config.toml
num_hidden_layers = 15
num_attention_heads = 4
intermediate_size = 704
init_std_up = 0.0276
weight_decay = 0.16
batch_tokens = [16384, 32768, 65536]
MLP neurons of a small language model. Each row is named by its layer, matrix (gate and up: input weights; down: output weights) and neuron, and shows model dimensions 112-175. Each number is 50 + 10 x the weight over its row's rms, rounded and kept within 0 to 99. A neuron's up and down rows have the sign that makes its largest values positive.
After each neuron's rows, "fires in" lists the words (lower case) most often at its 100 highest values on Wikipedia text that the model never trained on.

L9.gate619:50 55 55 52 53 56 55 28 46 51 44 56 64 14 50 59 41 67 42 42 31 49 55 44 49 57 55 27 42 52 46 42 42 47 55 60 52 64 58 45 60 41 40 55 61 40 66 59 57 49 56 57 41 59 50 60 28 38 57 47 62 63 40 51
L9.up619:58 53 60 50 48 63 40 26 58 54 43 35 65 27 62 68 36 65 63 53 48 60 63 56 64 45 44 50 62 47 40 44 55 45 40 35 48 47 51 64 57 53 59 61 63 68 61 39 44 45 39 44 56 42 48 62 31 77 50 28 56 56 52 65
L9.down619:47 50 65 29 21 44 39 39 50 64 40 41 52 50 56 56 58 51 52 54 50 61 65 51 39 52 37 48 37 47 59 42 50 54 40 30 41 47 54 39 50 51 44 58 75 48 68 46 44 58 58 58 37 40 54 64 55 51 42 40 55 40 59 38
fires in: "has", "jr", "director", "elsewhere", "having", "have"

L10.gate637:36 67 39 53 67 63 61 54 41 36 40 58 52 33 74 63 53 56 41 40 58 49 45 55 39 45 46 42 50 58 53 43 60 57 58 73 58 33 41 40 52 58 64 66 55 44 50 57 42 52 51 52 27 63 44 42 44 53 46 60 73 40 46 48
L10.up637:39 45 39 49 57 50 52 41 52 42 57 49 54 31 58 53 36 56 51 54 51 45 52 57 50 55 42 37 61 52 68 65 46 45 51 47 58 48 40 45 42 46 68 60 64 55 38 44 43 65 41 57 58 45 37 34 47 55 60 46 59 39 34 48
L10.down637:54 45 45 42 46 34 38 42 46 53 55 44 55 36 53 36 69 38 41 56 43 39 51 42 39 54 56 51 55 41 63 62 31 56 46 45 44 60 55 71 44 37 52 61 63 65 61 41 62 42 53 47 79 43 46 62 57 60 47 54 29 44 30 52
fires in: "after", "to", "with", "following", "despite"

L12.gate117:46 63 51 57 43 62 50 60 53 54 64 63 41 33 44 62 48 59 24 38 65 66 54 41 38 55 63 57 52 50 57 46 50 47 56 52 59 20 46 27 55 73 31 66 47 39 62 44 63 54 39 44 52 62 52 49 51 46 48 37 66 44 54 46
L12.up117:45 66 47 50 46 48 43 63 51 33 60 60 56 58 53 61 39 49 47 56 49 67 49 44 27 37 48 51 65 51 45 59 37 67 60 57 61 57 46 47 46 50 35 41 48 40 54 49 34 53 36 66 47 24 46 53 51 39 71 45 53 58 44 44
L12.down117:50 53 39 50 57 32 58 50 42 49 53 40 50 48 51 42 39 70 58 39 55 45 38 55 46 52 55 60 66 48 48 39 61 72 55 36 32 53 47 48 50 49 60 57 21 49 65 67 31 51 49 49 43 54 44 43 42 64 55 52 50 53 42 35
fires in: "in", "to", "on", "almost"

L4.gate217:56 38 50 47 26 44 54 59 67 42 53 58 56 50 61 41 45 48 47 56 70 46 50 37 48 25 44 52 41 46 60 58 43 25 49 37 58 63 42 36 58 47 46 37 44 45 44 45 56 65 67 47 49 38 53 65 28 47 64 62 44 63 27 57
L4.up217:27 50 42 55 23 49 64 42 43 44 46 38 48 53 54 59 72 70 51 36 55 54 53 35 27 47 66 74 52 62 42 60 56 60 51 45 54 59 58 51 54 59 33 51 61 56 51 45 63 39 44 71 28 56 67 48 46 70 46 40 55 55 48 65
L4.down217:50 37 48 76 55 36 34 50 70 39 42 56 50 62 49 48 36 52 41 53 44 52 56 43 65 47 60 59 55 66 51 47 65 53 51 51 34 67 32 40 56 63 52 35 40 30 62 64 46 36 60 57 55 52 57 54 48 54 58 64 50 50 33 57
fires in: "full", "white", "century", "left", "aircraft", "by"

L6.gate22:49 50 62 52 47 33 64 63 54 56 17 61 49 37 42 76 48 53 45 25 53 32 62 50 45 62 51 45 57 50 38 62 44 39 56 40 42 59 51 55 81 53 59 65 55 43 45 44 69 56 44 56 43 56 30 46 48 53 60 34 58 64 50 58
L6.up22:71 45 49 63 57 39 51 58 22 43 42 50 54 43 62 52 70 41 58 44 59 56 48 45 43 66 69 75 70 46 51 47 76 31 50 33 52 56 54 51 59 60 49 33 49 47 45 55 46 69 48 53 51 52 60 69 49 47 61 57 66 45 23 69
L6.down22:44 44 52 47 37 46 56 43 36 60 57 49 52 36 43 46 46 68 50 58 45 39 49 61 51 48 47 35 54 51 37 53 46 55 38 32 63 56 51 47 50 44 45 47 65 63 69 45 52 49 52 41 54 68 51 37 41 43 43 63 49 57 52 72
fires in: "has", "cancer", "secret"

L11.gate252:56 40 24 60 46 55 48 53 56 36 42 75 37 38 50 44 48 60 35 39 47 57 48 51 40 57 49 45 53 27 69 38 43 51 50 52 58 21 57 50 52 55 52 52 62 42 56 66 47 64 52 39 37 49 57 48 38 37 43 59 42 59 60 48
L11.up252:37 63 43 47 58 59 65 48 44 19 55 48 42 50 37 65 44 49 32 57 45 32 49 63 64 51 37 50 51 29 40 53 49 49 41 43 48 40 43 54 45 50 39 48 63 47 45 55 67 59 19 37 52 59 52 51 54 56 41 73 44 49 42 52
L11.down252:53 54 39 59 55 45 58 65 52 53 61 50 40 66 66 50 68 52 32 51 38 38 50 66 29 61 48 47 65 48 47 49 38 57 48 48 54 48 60 62 46 37 34 66 59 62 29 43 54 33 52 57 36 52 31 55 52 39 53 60 41 58 34 54
fires in: "as", "of", "using", "without", "meaning", "causing"

L12.gate427:61 47 35 56 45 55 61 64 67 51 29 43 43 52 51 42 34 45 34 48 36 45 33 47 37 53 69 59 58 35 46 40 41 51 56 65 63 41 40 41 34 51 42 43 33 58 63 55 56 38 57 47 54 54 38 56 55 47 53 58 57 69 57 51
L12.up427:58 43 56 52 46 41 60 52 62 32 40 43 51 59 52 46 37 47 40 50 68 38 37 38 55 52 40 46 39 70 57 41 41 52 51 55 61 29 46 35 54 57 35 71 58 41 75 45 32 50 71 49 48 43 70 31 54 46 63 18 50 47 64 43
L12.down427:48 32 38 57 44 62 51 58 59 44 59 67 50 53 45 48 55 38 39 46 41 46 60 31 37 41 55 41 58 53 69 31 33 38 52 68 55 49 42 43 44 42 30 50 45 40 56 43 55 41 42 43 59 62 42 67 62 50 48 53 89 60 38 64
fires in: "on", "born", "from", "in", "between", "released"

L6.gate571:54 44 66 49 45 50 47 44 59 59 64 49 46 48 29 58 46 57 48 58 37 49 48 69 47 46 49 45 41 34 44 53 55 50 51 40 53 56 60 33 51 50 47 59 50 33 46 60 51 44 45 35 59 54 51 56 33 62 24 68 41 53 49 72
L6.up571:36 78 64 34 40 54 39 50 42 40 62 34 50 49 62 49 46 65 57 58 47 39 60 56 45 35 55 37 45 60 31 59 53 56 49 49 59 38 56 27 31 54 65 60 44 39 55 56 40 32 49 50 49 29 66 55 40 28 49 62 47 48 42 58
L6.down571:43 50 48 44 46 54 49 47 38 63 56 46 45 44 45 49 53 60 53 65 44 40 53 50 67 36 55 66 50 66 49 65 74 51 45 42 52 58 37 41 54 37 38 39 59 52 49 44 55 38 48 47 57 50 50 32 64 48 54 36 34 49 33 50
fires in: "their", "its", "good", "russian", "canadian", "syrian"

L9.gate423:38 33 51 53 47 55 53 53 45 60 57 64 38 36 52 69 37 43 54 51 44 51 42 61 30 41 47 48 64 54 54 64 35 48 54 46 53 30 46 47 44 46 61 53 65 40 69 41 52 51 52 40 40 54 45 65 51 25 51 44 27 62 53 47
L9.up423:57 45 56 60 55 45 51 58 39 37 27 55 41 46 42 43 42 66 44 57 60 37 32 40 47 45 58 63 44 39 42 35 35 46 54 51 48 47 36 45 41 54 46 45 39 59 54 38 42 51 46 53 43 43 46 59 63 41 58 54 55 62 50 47
L9.down423:56 49 52 56 58 48 51 54 56 40 49 49 41 51 34 66 34 59 48 61 45 75 60 40 54 54 57 38 48 53 47 43 57 58 61 33 54 55 47 57 47 47 62 41 34 54 77 50 44 50 51 54 50 63 62 57 48 38 53 63 33 46 63 48
fires in: "later", "first", "early", "not", "also"

L7.gate432:49 53 37 62 41 50 56 51 57 37 55 59 45 40 42 69 58 62 32 24 49 44 45 64 32 54 66 45 46 38 64 58 45 36 55 43 47 50 44 19 49 55 44 56 52 38 25 47 52 53 51 52 37 46 66 59 42 53 49 54 59 44 37 72
L7.up432:52 37 43 58 46 39 59 50 69 43 56 60 48 62 45 62 47 64 49 51 33 34 61 45 33 46 55 44 51 44 67 47 45 48 61 39 50 46 43 42 53 44 36 49 51 45 63 61 48 54 54 42 40 47 49 56 48 42 59 36 50 44 40 39
L7.down432:46 57 52 53 55 39 53 55 63 43 42 61 39 65 62 50 35 61 58 47 46 40 52 56 41 36 42 41 55 54 65 50 68 64 56 49 23 47 51 38 44 50 50 36 60 44 35 55 32 52 59 30 44 27 31 61 63 52 53 53 42 42 46 52
fires in: "under", "campaign", "via"

L8.gate70:69 44 69 66 52 47 51 47 51 66 29 43 23 41 67 55 49 56 69 34 55 45 62 52 41 61 44 53 45 49 51 60 43 46 47 50 60 62 55 55 42 45 65 70 48 44 50 49 48 53 48 46 51 71 61 45 44 62 46 61 58 66 43 59
L8.up70:30 55 45 51 64 39 40 45 58 42 53 56 34 44 27 61 51 66 35 39 57 46 50 51 50 59 49 56 68 60 48 45 62 65 51 80 55 38 32 67 25 39 45 53 51 64 40 56 51 40 40 41 57 48 31 49 43 59 55 44 62 52 29 44
L8.down70:52 54 53 39 60 59 60 43 46 42 49 57 46 61 42 62 61 55 49 49 50 52 70 45 55 62 49 58 42 42 59 43 44 49 52 45 47 62 68 36 29 32 71 42 47 45 51 55 49 40 44 45 63 54 52 64 48 57 54 57 51 44 41 54
fires in: "by", "alongside"

L6.gate244:55 41 47 55 50 42 53 43 60 58 57 54 42 62 45 80 27 44 47 57 52 56 48 58 42 57 40 47 36 23 74 62 41 38 51 44 61 51 42 34 54 49 44 57 56 70 56 40 54 44 42 60 45 38 38 46 46 39 46 37 61 39 43 62
L6.up244:48 54 46 51 59 51 66 63 46 39 58 49 68 38 44 51 44 48 40 53 60 47 35 53 48 35 37 30 51 34 50 58 46 53 40 50 51 42 42 62 67 60 48 56 58 59 69 64 52 57 48 38 58 51 61 70 60 39 52 48 56 27 57 32
L6.down244:47 50 45 48 53 25 47 68 53 57 50 43 54 47 35 64 60 59 58 54 43 36 51 55 62 36 47 45 34 31 54 61 76 50 68 42 52 58 53 52 49 47 57 27 38 60 65 54 58 50 48 62 56 57 47 58 41 50 61 51 49 41 30 50
fires in: "united", "spanish", "classic", "house"

L12.gate219:42 58 38 40 39 50 45 54 62 67 41 51 49 43 51 56 58 71 34 34 48 42 36 44 34 56 57 57 43 50 51 48 42 53 57 68 68 47 64 46 49 58 42 50 72 44 60 52 69 35 52 38 52 68 43 57 57 49 53 42 78 30 47 39
L12.up219:40 54 48 30 43 32 50 46 42 74 56 48 46 64 41 49 39 56 52 55 53 44 31 47 56 44 50 58 40 53 37 62 41 54 39 57 41 36 49 51 50 64 55 49 61 52 73 55 63 37 46 39 58 59 40 39 48 48 62 52 57 31 44 44
L12.down219:51 40 67 45 55 34 40 46 53 43 67 41 46 59 46 40 49 48 57 63 39 58 51 59 62 59 39 54 54 45 51 54 51 41 36 58 59 50 48 53 57 60 60 44 47 47 68 41 51 49 43 49 70 56 47 25 57 49 45 59 53 41 64 45
fires in: "all", "of"

L11.gate448:47 46 58 65 46 80 48 54 41 51 30 56 39 51 41 58 47 42 46 43 64 40 42 40 45 60 53 40 43 51 42 56 52 43 65 63 63 34 48 39 57 73 52 54 39 30 62 39 58 57 46 42 29 59 53 49 40 50 38 45 56 48 49 46
L11.up448:40 55 47 50 58 58 45 55 47 48 19 62 49 53 33 35 35 53 36 53 42 49 31 31 44 55 55 53 60 44 31 52 41 66 47 72 54 29 56 36 56 59 49 51 44 52 41 36 53 43 42 38 51 58 44 32 52 46 39 58 42 49 43 48
L11.down448:57 45 51 48 45 61 53 39 42 55 59 76 32 62 57 52 58 40 41 61 60 46 56 44 40 61 58 28 44 54 54 54 60 46 61 47 44 50 37 36 43 40 38 45 51 34 52 31 49 39 41 43 40 74 53 53 54 53 52 52 53 43 50 56
fires in: "during", "the", "until", "by", "of", "since"

L9.gate466:50 62 41 63 27 61 39 66 55 47 44 66 51 36 57 53 44 37 44 42 54 44 72 63 28 55 50 56 60 28 45 54 47 42 57 60 74 41 41 34 47 50 42 52 59 52 46 52 60 70 48 46 42 56 37 46 62 41 37 42 51 35 45 67
L9.up466:57 63 42 47 43 60 15 63 54 55 59 62 40 34 51 50 41 35 51 58 45 55 58 54 46 59 45 61 58 27 44 57 48 64 56 59 53 52 32 37 39 49 43 42 64 58 47 47 49 56 67 44 62 44 48 51 62 55 37 50 61 38 41 57
L9.down466:46 65 43 44 54 47 34 53 43 55 42 68 37 50 28 64 71 39 47 55 58 77 57 46 43 51 50 65 42 48 57 43 49 51 69 54 44 67 34 43 48 44 50 42 50 55 55 30 48 48 47 71 47 41 44 49 58 54 47 55 62 44 41 47
fires in: "in", "within", "increase", "since"

L11.gate427:47 52 45 66 36 34 40 30 45 46 66 57 40 49 58 58 44 53 37 31 69 42 41 52 43 47 38 46 38 48 61 54 49 45 55 56 52 49 43 46 50 55 55 47 42 47 32 49 51 54 57 55 38 35 59 62 69 56 69 54 73 54 51 63
L11.up427:57 47 40 59 39 28 44 50 43 44 54 46 28 35 52 40 51 58 49 31 41 60 66 42 48 44 49 65 43 54 33 49 40 49 52 49 49 29 41 55 57 46 50 29 29 64 35 56 64 39 51 54 44 62 57 42 48 64 63 51 58 39 48 47
L11.down427:46 43 57 56 46 47 53 54 45 61 37 60 52 56 35 25 48 49 48 60 26 35 63 59 49 48 36 51 43 42 50 61 57 43 74 41 20 63 49 44 36 39 38 22 49 63 38 51 55 40 45 36 54 59 45 60 45 66 48 46 53 41 53 52
fires in: "by", "against", "place"

L9.gate293:50 57 43 56 56 45 34 45 57 39 61 63 50 54 68 68 60 72 38 40 41 51 39 59 44 55 56 42 38 48 62 38 46 50 54 51 51 50 52 38 46 61 36 60 33 46 52 40 51 38 50 64 50 67 52 51 40 46 50 46 47 54 46 31
L9.up293:54 44 58 52 52 53 58 48 45 65 64 44 37 48 63 55 56 46 46 47 43 64 32 53 53 49 48 58 61 57 45 57 57 55 57 46 47 50 48 42 65 46 30 38 33 60 42 54 50 50 60 59 53 70 30 56 45 51 42 67 53 52 59 67
L9.down293:49 34 54 50 56 70 52 53 45 27 45 56 48 52 61 63 56 29 47 43 50 46 46 53 52 63 45 50 49 56 62 70 77 43 54 60 38 45 45 56 62 31 46 33 47 50 59 47 62 51 51 47 52 61 43 62 39 48 57 69 44 38 56 41
fires in: "as", "contributed"

L6.gate488:52 49 51 36 45 46 42 49 64 45 49 48 57 42 41 71 53 65 34 34 59 46 54 49 36 52 61 51 62 43 53 54 57 53 58 42 43 47 61 57 31 56 50 47 54 39 52 49 70 60 52 55 56 54 49 52 47 63 57 63 49 54 49 42
L6.up488:43 45 41 46 57 62 60 49 55 45 41 42 56 50 44 51 34 53 45 44 38 47 43 49 48 63 35 31 59 51 59 53 53 64 40 40 43 42 58 62 41 41 36 54 52 47 31 52 45 68 54 46 59 50 36 56 52 52 54 35 58 57 28 34
L6.down488:54 45 50 37 42 49 66 26 57 34 55 63 40 50 57 66 45 48 51 49 55 46 48 46 36 48 55 44 68 59 48 41 47 61 54 28 34 52 51 72 56 53 53 53 30 58 48 46 44 35 45 39 49 54 60 50 53 44 45 51 44 43 40 37
fires in: "under", "along", "alongside", "digital"

L9.gate203:44 68 36 45 41 56 55 58 60 52 50 64 26 45 45 47 58 28 48 56 52 50 32 49 46 66 49 56 37 44 46 44 52 47 50 62 38 38 45 32 41 57 48 47 46 59 34 41 54 68 38 53 57 57 53 54 56 53 55 55 63 52 43 59
L9.up203:30 42 42 56 43 54 37 58 58 67 58 65 53 50 53 58 52 45 38 25 46 56 40 53 42 63 48 26 40 41 52 61 34 53 49 38 61 51 44 47 41 72 39 58 68 37 32 40 56 69 43 52 67 58 56 42 60 50 48 50 60 41 43 56
L9.down203:39 69 38 36 48 50 42 54 57 50 38 51 40 57 31 41 64 41 57 66 61 60 56 36 52 53 50 48 43 50 49 39 57 46 38 56 55 62 38 35 64 59 53 29 55 59 53 34 54 52 48 55 52 42 54 62 60 40 40 44 50 52 45 56
fires in: "in", "of"

L9.gate546:50 72 45 52 45 55 43 44 45 38 29 61 60 37 43 53 52 48 34 28 50 48 52 51 36 57 67 57 56 37 35 43 39 55 61 63 62 39 66 72 44 78 54 32 47 49 59 63 48 61 46 30 39 52 67 52 52 43 41 43 56 43 60 34
L9.up546:45 57 32 38 61 49 52 42 58 63 60 44 63 44 48 54 42 47 53 30 44 43 33 72 45 36 49 45 39 56 52 50 57 38 47 44 52 46 44 46 40 63 37 46 64 44 75 40 53 36 60 41 59 58 54 57 38 47 59 57 59 41 45 52
L9.down546:56 40 60 48 51 62 46 49 58 66 51 52 30 45 57 59 58 60 54 52 58 41 42 53 59 61 24 42 47 42 61 57 60 66 44 44 53 40 51 57 47 51 45 42 55 47 61 50 31 63 65 45 66 54 33 47 39 41 44 40 48 35 54 43
fires in: "of", "by", "than", "over", "also", "alongside"

L8.gate445:49 52 54 45 47 55 59 65 49 58 48 64 58 64 50 55 46 38 49 36 45 53 66 57 18 56 52 47 54 55 61 39 43 56 48 41 57 50 59 41 43 47 49 42 52 39 52 59 43 44 57 41 42 42 58 43 55 55 49 59 51 43 41 53
L8.up445:40 56 34 43 53 52 43 60 43 57 55 48 64 57 47 53 42 35 39 57 52 53 43 40 52 58 38 53 49 50 45 32 49 60 61 48 48 32 48 56 42 34 43 49 47 50 47 57 45 45 55 42 50 64 69 44 59 41 58 55 49 53 60 57
L8.down445:35 72 40 43 45 56 59 55 37 52 49 41 36 59 29 64 40 36 49 60 49 43 60 67 69 43 48 63 55 63 53 53 59 33 55 39 46 40 49 42 59 46 43 50 41 37 44 42 43 34 49 58 41 61 68 40 65 45 60 39 51 58 59 41
fires in: "their", "his", "its", "my"

L9.gate515:60 48 47 60 49 63 67 61 68 39 27 51 48 43 53 54 45 61 46 38 48 43 44 31 42 48 55 43 40 53 48 59 48 53 56 51 64 32 60 18 43 47 37 46 52 57 46 38 38 73 43 40 49 60 48 46 49 48 45 60 62 48 36 59
L9.up515:53 42 58 61 55 36 35 67 41 42 47 54 50 40 79 61 40 49 46 50 47 44 64 52 52 48 61 53 53 53 37 45 50 39 60 49 45 37 33 47 36 46 45 44 39 36 39 47 55 58 53 47 45 50 31 47 43 63 51 59 77 56 45 52
L9.down515:38 51 53 37 39 43 48 51 71 54 55 49 57 47 64 36 54 49 30 43 37 56 51 44 51 51 35 42 72 71 50 59 46 60 44 46 50 45 34 33 42 61 31 31 54 55 75 55 64 48 51 67 54 68 44 61 52 59 51 53 48 40 35 41
fires in: "after", "if", "for", "following"

L12.gate260:50 72 36 54 53 58 43 66 47 29 54 52 51 47 59 45 50 48 31 53 71 46 63 32 57 58 66 52 57 49 57 36 42 44 61 57 54 56 59 32 51 56 40 74 44 65 56 43 52 52 28 54 55 63 44 72 37 56 25 54 60 48 46 61
L12.up260:50 49 43 53 50 41 48 57 52 58 56 54 43 61 45 45 43 33 70 49 71 55 47 59 36 68 46 51 47 57 53 71 45 59 67 44 50 51 37 50 59 50 51 48 45 36 43 56 22 48 62 44 44 50 55 68 51 56 46 60 60 46 40 71
L12.down260:56 54 36 46 59 48 62 40 52 50 48 47 57 44 60 48 60 54 53 52 65 50 48 54 60 53 58 61 44 49 36 55 55 51 57 44 58 64 39 46 61 56 65 52 50 32 41 59 46 51 53 42 52 39 34 81 41 47 67 58 75 66 67 73
fires in: "in", "on"

L4.gate579:44 36 47 55 56 55 48 51 45 44 35 43 49 39 49 57 65 44 47 32 71 45 45 58 40 55 46 51 45 53 59 34 38 59 65 51 56 49 58 51 50 61 71 50 48 37 47 48 39 67 67 56 61 52 37 59 59 53 54 28 68 59 38 52
L4.up579:48 44 33 59 49 53 29 58 31 37 38 64 53 50 53 36 45 49 51 42 56 60 48 70 53 53 48 46 30 73 45 49 50 54 61 41 52 57 60 55 73 59 51 54 43 43 34 48 33 50 59 60 51 58 52 51 48 51 46 53 39 37 55 45
L4.down579:49 68 28 50 31 40 47 43 37 46 50 55 62 64 65 44 52 52 54 46 37 41 53 52 37 45 52 51 42 61 45 42 53 39 52 56 49 41 61 44 59 73 52 39 53 50 60 53 46 43 31 47 52 41 50 42 61 49 68 58 45 60 53 50
fires in: "can", "cancer", "cannot", "composer"

L6.gate587:59 61 73 47 54 56 46 62 51 49 40 48 71 48 27 56 53 45 52 56 41 47 46 52 29 46 39 38 36 41 44 51 67 36 52 24 51 41 39 47 62 41 51 48 40 59 52 57 59 48 50 34 51 51 53 60 74 61 28 47 38 41 29 41
L6.up587:42 75 47 56 49 52 42 51 27 62 42 54 37 52 30 50 47 58 53 52 54 33 57 50 52 56 62 54 43 50 41 45 70 53 41 44 51 64 60 43 42 24 57 45 42 45 47 35 56 50 42 64 55 44 43 65 57 48 43 38 37 37 44 47
L6.down587:60 47 49 49 42 56 34 54 39 57 45 53 38 44 35 50 47 31 55 46 46 37 48 52 35 50 44 63 27 68 40 58 66 59 50 48 46 45 41 36 45 23 56 50 49 51 53 51 30 65 57 50 61 34 49 45 62 54 58 61 54 46 43 48
fires in: "career", "public", "personal", "however", "human", "mao"

L7.gate125:67 59 47 62 56 30 49 51 54 39 48 69 62 39 54 37 49 77 41 32 29 39 53 49 32 44 50 53 44 51 43 63 43 53 61 59 64 47 51 32 56 53 40 67 59 43 43 60 52 38 50 52 66 63 56 47 38 60 54 77 54 47 52 58
L7.up125:60 49 44 56 33 51 47 36 48 47 72 62 49 58 63 41 49 55 50 48 56 48 65 52 43 35 49 62 58 51 38 50 40 55 37 56 62 54 44 51 63 66 45 32 63 54 51 60 65 47 40 53 68 56 60 55 57 56 44 67 55 67 31 68
L7.down125:40 41 28 41 50 53 39 38 42 55 50 67 50 51 49 42 41 68 52 45 45 31 52 49 39 46 52 48 39 58 45 56 55 74 62 53 44 55 47 61 52 42 46 45 53 61 50 49 52 27 51 40 72 55 61 69 39 34 47 62 53 47 55 48
fires in: "as", "asked"

L4.gate240:54 49 64 38 59 40 44 49 40 47 63 49 43 57 43 60 36 57 61 70 48 56 72 63 36 65 44 45 32 59 54 49 49 55 54 52 42 44 54 33 40 58 37 34 65 41 40 40 48 36 56 52 45 57 42 41 55 48 49 57 50 61 43 76
L4.up240:46 78 65 59 54 38 36 74 45 53 64 32 58 50 38 64 65 56 50 48 48 62 57 29 43 44 33 54 47 49 50 38 50 38 57 44 57 42 52 56 64 47 41 47 62 48 57 63 40 46 54 39 56 59 53 53 64 62 40 54 49 63 41 50
L4.down240:52 60 47 54 58 56 46 39 36 48 61 51 37 65 53 46 38 45 38 54 44 45 44 61 69 51 71 56 52 56 63 58 48 57 62 72 41 53 49 39 57 55 42 29 47 42 41 62 29 36 47 55 64 49 65 57 56 30 38 55 46 39 57 27
fires in: "its", "their", "still", "motor", "remained"

L7.gate406:41 51 46 46 53 47 35 49 49 47 53 55 64 58 58 47 33 58 51 28 50 50 42 59 20 56 62 48 52 56 64 23 38 45 57 40 38 51 32 42 48 44 32 59 54 38 34 59 51 53 71 56 47 66 38 44 57 47 43 58 47 49 56 35
L7.up406:68 39 72 55 57 46 51 29 64 58 39 45 51 57 41 59 63 25 64 46 51 61 46 63 31 58 56 50 61 55 66 47 55 60 60 39 56 46 63 47 52 52 57 61 74 46 42 54 41 54 68 35 34 50 49 57 33 40 48 50 65 55 47 53
L7.down406:52 31 54 38 51 66 49 33 49 50 38 42 64 36 55 64 34 43 46 45 61 42 52 71 33 54 49 46 33 59 55 53 45 53 61 42 40 42 40 57 44 50 48 73 56 58 51 59 53 39 48 45 44 55 60 47 43 59 45 58 42 50 44 53
fires in: "but", "did", "daughter", "asked", "help", "helped"

L9.gate644:51 49 21 51 36 63 49 44 70 58 48 64 40 51 44 48 51 51 45 39 55 50 41 28 50 47 57 36 39 46 35 66 42 57 45 50 66 33 40 32 39 73 71 40 58 45 63 40 65 61 45 38 52 54 59 49 50 47 51 42 49 33 48 49
L9.up644:42 54 30 59 44 33 37 65 48 73 57 40 57 34 60 31 49 45 57 48 65 50 45 39 47 43 47 40 36 41 52 47 44 53 44 55 72 32 51 52 47 53 51 33 57 65 29 55 60 66 49 34 44 68 56 42 59 67 57 24 55 46 56 47
L9.down644:39 51 40 44 63 59 59 49 40 50 41 55 39 36 58 58 44 63 41 57 54 60 52 59 61 45 42 33 35 43 41 55 43 72 49 43 72 45 68 52 45 54 50 32 46 36 63 56 56 42 62 46 63 53 50 50 46 26 47 57 62 44 51 25
fires in: "part", "all", "if", "notes", "particular", "spartak"

L11.gate5:38 39 51 65 74 52 48 53 45 48 48 55 67 39 55 51 54 50 50 38 44 29 74 57 43 62 61 54 73 38 49 41 37 45 63 51 55 56 40 52 50 54 52 40 49 53 42 43 42 69 58 51 27 53 45 41 48 50 48 37 55 43 62 42
L11.up5:52 66 45 53 52 36 43 74 39 53 51 51 50 63 56 57 43 60 31 35 68 52 54 53 40 53 34 61 45 57 45 54 35 33 50 43 43 59 39 55 46 42 50 54 57 51 32 55 54 45 64 37 61 54 70 43 60 39 43 24 52 48 40 41
L11.down5:35 59 46 51 39 45 52 51 51 68 46 52 43 44 41 37 46 56 40 26 51 33 45 35 42 49 44 64 35 53 58 57 52 67 49 57 41 59 40 43 48 42 66 27 40 45 40 44 59 66 60 46 48 46 56 33 58 44 64 63 55 32 53 48
fires in: "of", "daughter", "votes", "swing"

L7.gate157:45 54 58 53 45 55 47 57 61 28 35 51 61 42 62 50 52 42 58 56 61 54 57 51 26 51 69 26 48 60 73 33 53 44 49 58 54 41 52 49 44 58 42 57 58 42 44 47 44 49 70 46 27 71 45 51 26 53 44 56 56 38 53 50
L7.up157:53 50 59 40 57 57 25 35 41 53 51 46 42 54 34 49 67 48 50 46 59 47 45 40 56 65 67 39 56 52 55 22 41 56 49 61 48 40 43 55 60 53 44 63 48 51 50 51 42 47 57 59 27 41 46 46 53 58 30 70 56 57 46 35
L7.down157:34 35 51 31 46 43 27 39 44 59 43 43 39 49 45 50 30 38 66 67 47 48 46 49 36 45 61 46 55 40 54 52 42 61 51 61 38 43 31 50 53 52 29 55 52 69 53 62 46 50 58 51 44 56 55 56 54 50 57 42 61 37 46 45
fires in: "did", "to", "helped", "could", "would"

L12.gate223:46 65 40 61 43 45 45 62 63 28 48 54 38 45 42 60 36 62 48 48 34 35 37 39 46 58 62 47 47 46 37 57 37 46 68 54 52 59 43 50 47 53 65 50 60 60 55 67 56 42 55 57 48 47 66 48 58 44 50 39 54 45 58 34
L12.up223:56 53 32 46 48 31 51 70 48 31 46 54 37 62 39 51 48 49 43 41 47 48 47 44 42 65 52 54 47 39 60 40 57 54 56 47 48 48 31 26 53 64 38 63 70 62 52 37 53 50 40 46 54 51 60 39 59 62 41 54 50 52 63 41
L12.down223:33 50 32 51 49 47 55 55 58 59 42 43 44 53 51 61 53 40 38 41 54 39 52 43 45 54 45 61 48 35 55 30 48 41 48 40 66 46 32 51 48 50 50 40 51 58 50 58 57 59 40 50 45 35 64 43 55 56 48 38 70 49 53 44
fires in: "in", "of", "within"